From a checkpoint of a small transformer trained on Wikipedia.
Training: a variant of Muon for these matrices, 326M tokens, 4967 steps.
MLP neurons of a small language model. Each row is named by its layer, matrix (up: input weights) and neuron, and shows model dimensions 80-143. Each number is 128 + 32 x the weight over its row's rms, rounded and kept within 0 to 255.
After each neuron's rows, "fires on" lists the tokens most often at its 100 highest values on Wikipedia text that the model never trained on.

L6.up1134 [154 145 154 157  88 126 148 120 100 133 138 154 126 102 152 112 113  75  98 132 176 162 115 153  96 119  99 128 150 123 145 104 139  88 124 163 118 135 144 114 153 132 162 168 134 149 165 139 114 188 131 103 164 147 110 211 122 156 100 181 138 130 114 133]
fires on: "n", ".", "enn", "A", "m", "N"

L3.up421 [ 85 119  96 146 173 161 130 125 122 171 161 173 107 121 210 115 122 124  51 109 115 131 159 119  41  94 102  78  92 146 184 108  73 137 162  97 109 138 143 130 172  68  73 124  83 117 153 138 133 167 106 135 126 135 153 134  88  87 115 161  76 124  35  68]
fires on: ".\n\n", ").\n\n", "-", " |\n\n", "|", "\".\n\n"

L3.up1255 [153 110  77 106 103 134 104 112  72 145 177 191  94 113 167 139  99 127 162 146 101  79 121 123  60  95 125 124 119 157 155 120  94 160  97 116 127 149 136 133 161  94 162 120 118 107 123 129 166 159  96 145 191 163 155 146 111 132 103 144  96 183 110 133]
fires on: ".\n\n", ".", ").\n\n"

L3.up732 [100 149  56 117  97 134 104 138 105 150 175 181 121 112 152  98 109  93 123 126  81 101 181 118 104  89 106 128 143 171 151  80 160 115 177 132 120 137 128 138 162 101 155 152  55 151  71 141 127 131 126 128 146 126 126  95 120 127 123 180 123 168 101 147]
fires on: ".\n\n", "|", " |\n\n", " its", ").\n\n"

L6.up459 [179 153 157  84 125 126 134 153 161 106 143 172 171 146 155  76 121 127 145 108  72 195 182 115 130  92 138 147 121 181 124 126 102 153  67  78 109 119 123  77  96 125 129 140 183 155 164 142 121 119  84 119 182  71  54 127  97 160 144 116  86  93 120 113]
fires on: ",", ".", "ir"

L4.up1367 [ 92 118  73 107 169 133 117 122 104 125 150 139  87 157 174 135 140 111  92  72 132 143 140 149 101 160 175 110 125 118 142 131 112 144 185  63 130 154 117 157 181 148  98 128  99 173 159 157 123 148  88 130 130 116 169 170 128 120 131 146  98 247 131 134]
fires on: ".", ".\n\n", ").\n\n", ")."

L3.up1548 [104 136  58  87 139 107 126 115 114 150 229 106  75 162 173 141  78  67 119 136 120  89 143  93  63 124 137 120 141 151 140 101 151 102 132  27 126 120  88 177 175 167 142 185  95 123 137 131 116 151  82 151 181 153 135 134 144 110  99 144  92 169 141 144]
fires on: ".", ".\n\n"

L3.up114 [131 108  80  73 125 170 141 140 141 155 128 192 141 163 183 124 152 106  93 105  88 165 156 133 145 129 174 108 143  91 127 129  84  88 140 142 132  90 134 189 176 184 101 117 182 152 168 152 146 130 106 142  97  99  80  64 144  87 128  97  60 163 100 140]
fires on: ","

L3.up615 [132 103 132  96 121 124  95  82 179 141  97 118 143 139 166  94 123  73 132 123 139 142  55  95 175 112 119 104  86 132 170 149 126 107 100  75  79 142 147 111 182 151 100 101  94 128 149 111 125  98 162 164 151  83 154 147 112 149  91 112 148 150 133  94]
fires on: "in", "el", "it", "or", "g", "ow"

L3.up1362 [144 170  92 125  83 103 156 139  43 142 156 164 108 147 136 154 135 106 133 112 146 135 152 167  88 108 147 144 133 182 160  80 113  85 157 122 127 124 133 139 141  90 109 170 102 178 178 129  99 152 140 113 169 139 111 125 122 133  90 156 100 136 101 125]
fires on: ".\n\n", ").\n\n", "."

L3.up695 [ 94 144 122 111 117  98 119 128 133 151 187 183 101 121 176  62 128  92 167 122 106  97 147  84  55  73 178 147 102 147 129  83 136  35 154 102 130 116 127 122 164  94 136 152  88 163 125 137 156 158 130 146 137 136 173 139  95 117  89 180 107 112 110 142]
fires on: ".\n\n", ".", ").\n\n", "|"

L4.up65 [117 142  80  78 155 122 138  94 113 132  51 132 124 105  97 129 165 103 175  86 127 148 122  99 125 190 115 102 171 137  99  67 103 118 138 121 129 162 126 164 160 116 148 118 128 106 178  76 100 126 137  96 100 152  10 175 123  91 106 113 109 166 115 132]
fires on: "s", "ed", " made", "ist"

L3.up273 [133 168  89  60 107 141 140 139 223 199 170 131 156 150 123  89  60 123 114 134 123 137 145  63 183 119 171 176 183 126 173 178 128 158  90 138 122  88 134 140 128 137 152 153 159 182 163 106 106  84 128  78  95  78  96 139  94 136 113  42  73 106 177 172]
fires on: ",", " and", " of", " could"

L3.up453 [114  76  89 144 120  96 168  91 171  99  88 156 142 129 214  94 125 170 188 150 115 124 103  57 149 187  69 103  72  66 115 144  58 193 132 102 138 117 128  87 147 155 122 108 132 101  51 105 129  92 152 179 152 117  87 153  86 139 107 174 158 120 139 101]
fires on: "or", " '", "our", "ar", "aged", "in"

L6.up1482 [ 78 161 102 103 136 108 151 149 178 143 190 136 161 170 183 122 146 107 141 134 143 168 138 160 156 125 145 126 169 129 117 103 180 132 199 117  49  94  91 147 127 174 104 146 167 133 147 164 192  79 104  74 158  98  48 142 124 122 151 131  62 128 166  94]
fires on: ".", ",", ".,"

L6.up437 [158 166  99 107 146 134  98 120 158 137 129 118 182  85  94 140 105 113 126 160 178 204  72 134  85 128 150 156 146 127 100 111 139 146 145 144  95 101 100 105 134 111 127 190 151  96 138 119 146 129 152 155 172 144  69 102 134 159 154 129  90  94 127 116]
fires on: " of", " qu", "==", " Qu", " pol", " offic"

L3.up1190 [162 160 165  70 180 122 131 156  79 136  92 106  92 154 112 184 113 110 129 120  63 182 176 137 172 128 130  58  90  87 113  66 148 145 147 117  95 170 126 145 110 123 129  57 144 101 158  99 142 129 158 134 110 111 111 122 181 118 147  81 117 155  97 170]
fires on: "ed", "ing", "ment", "ions", "ion", "ist"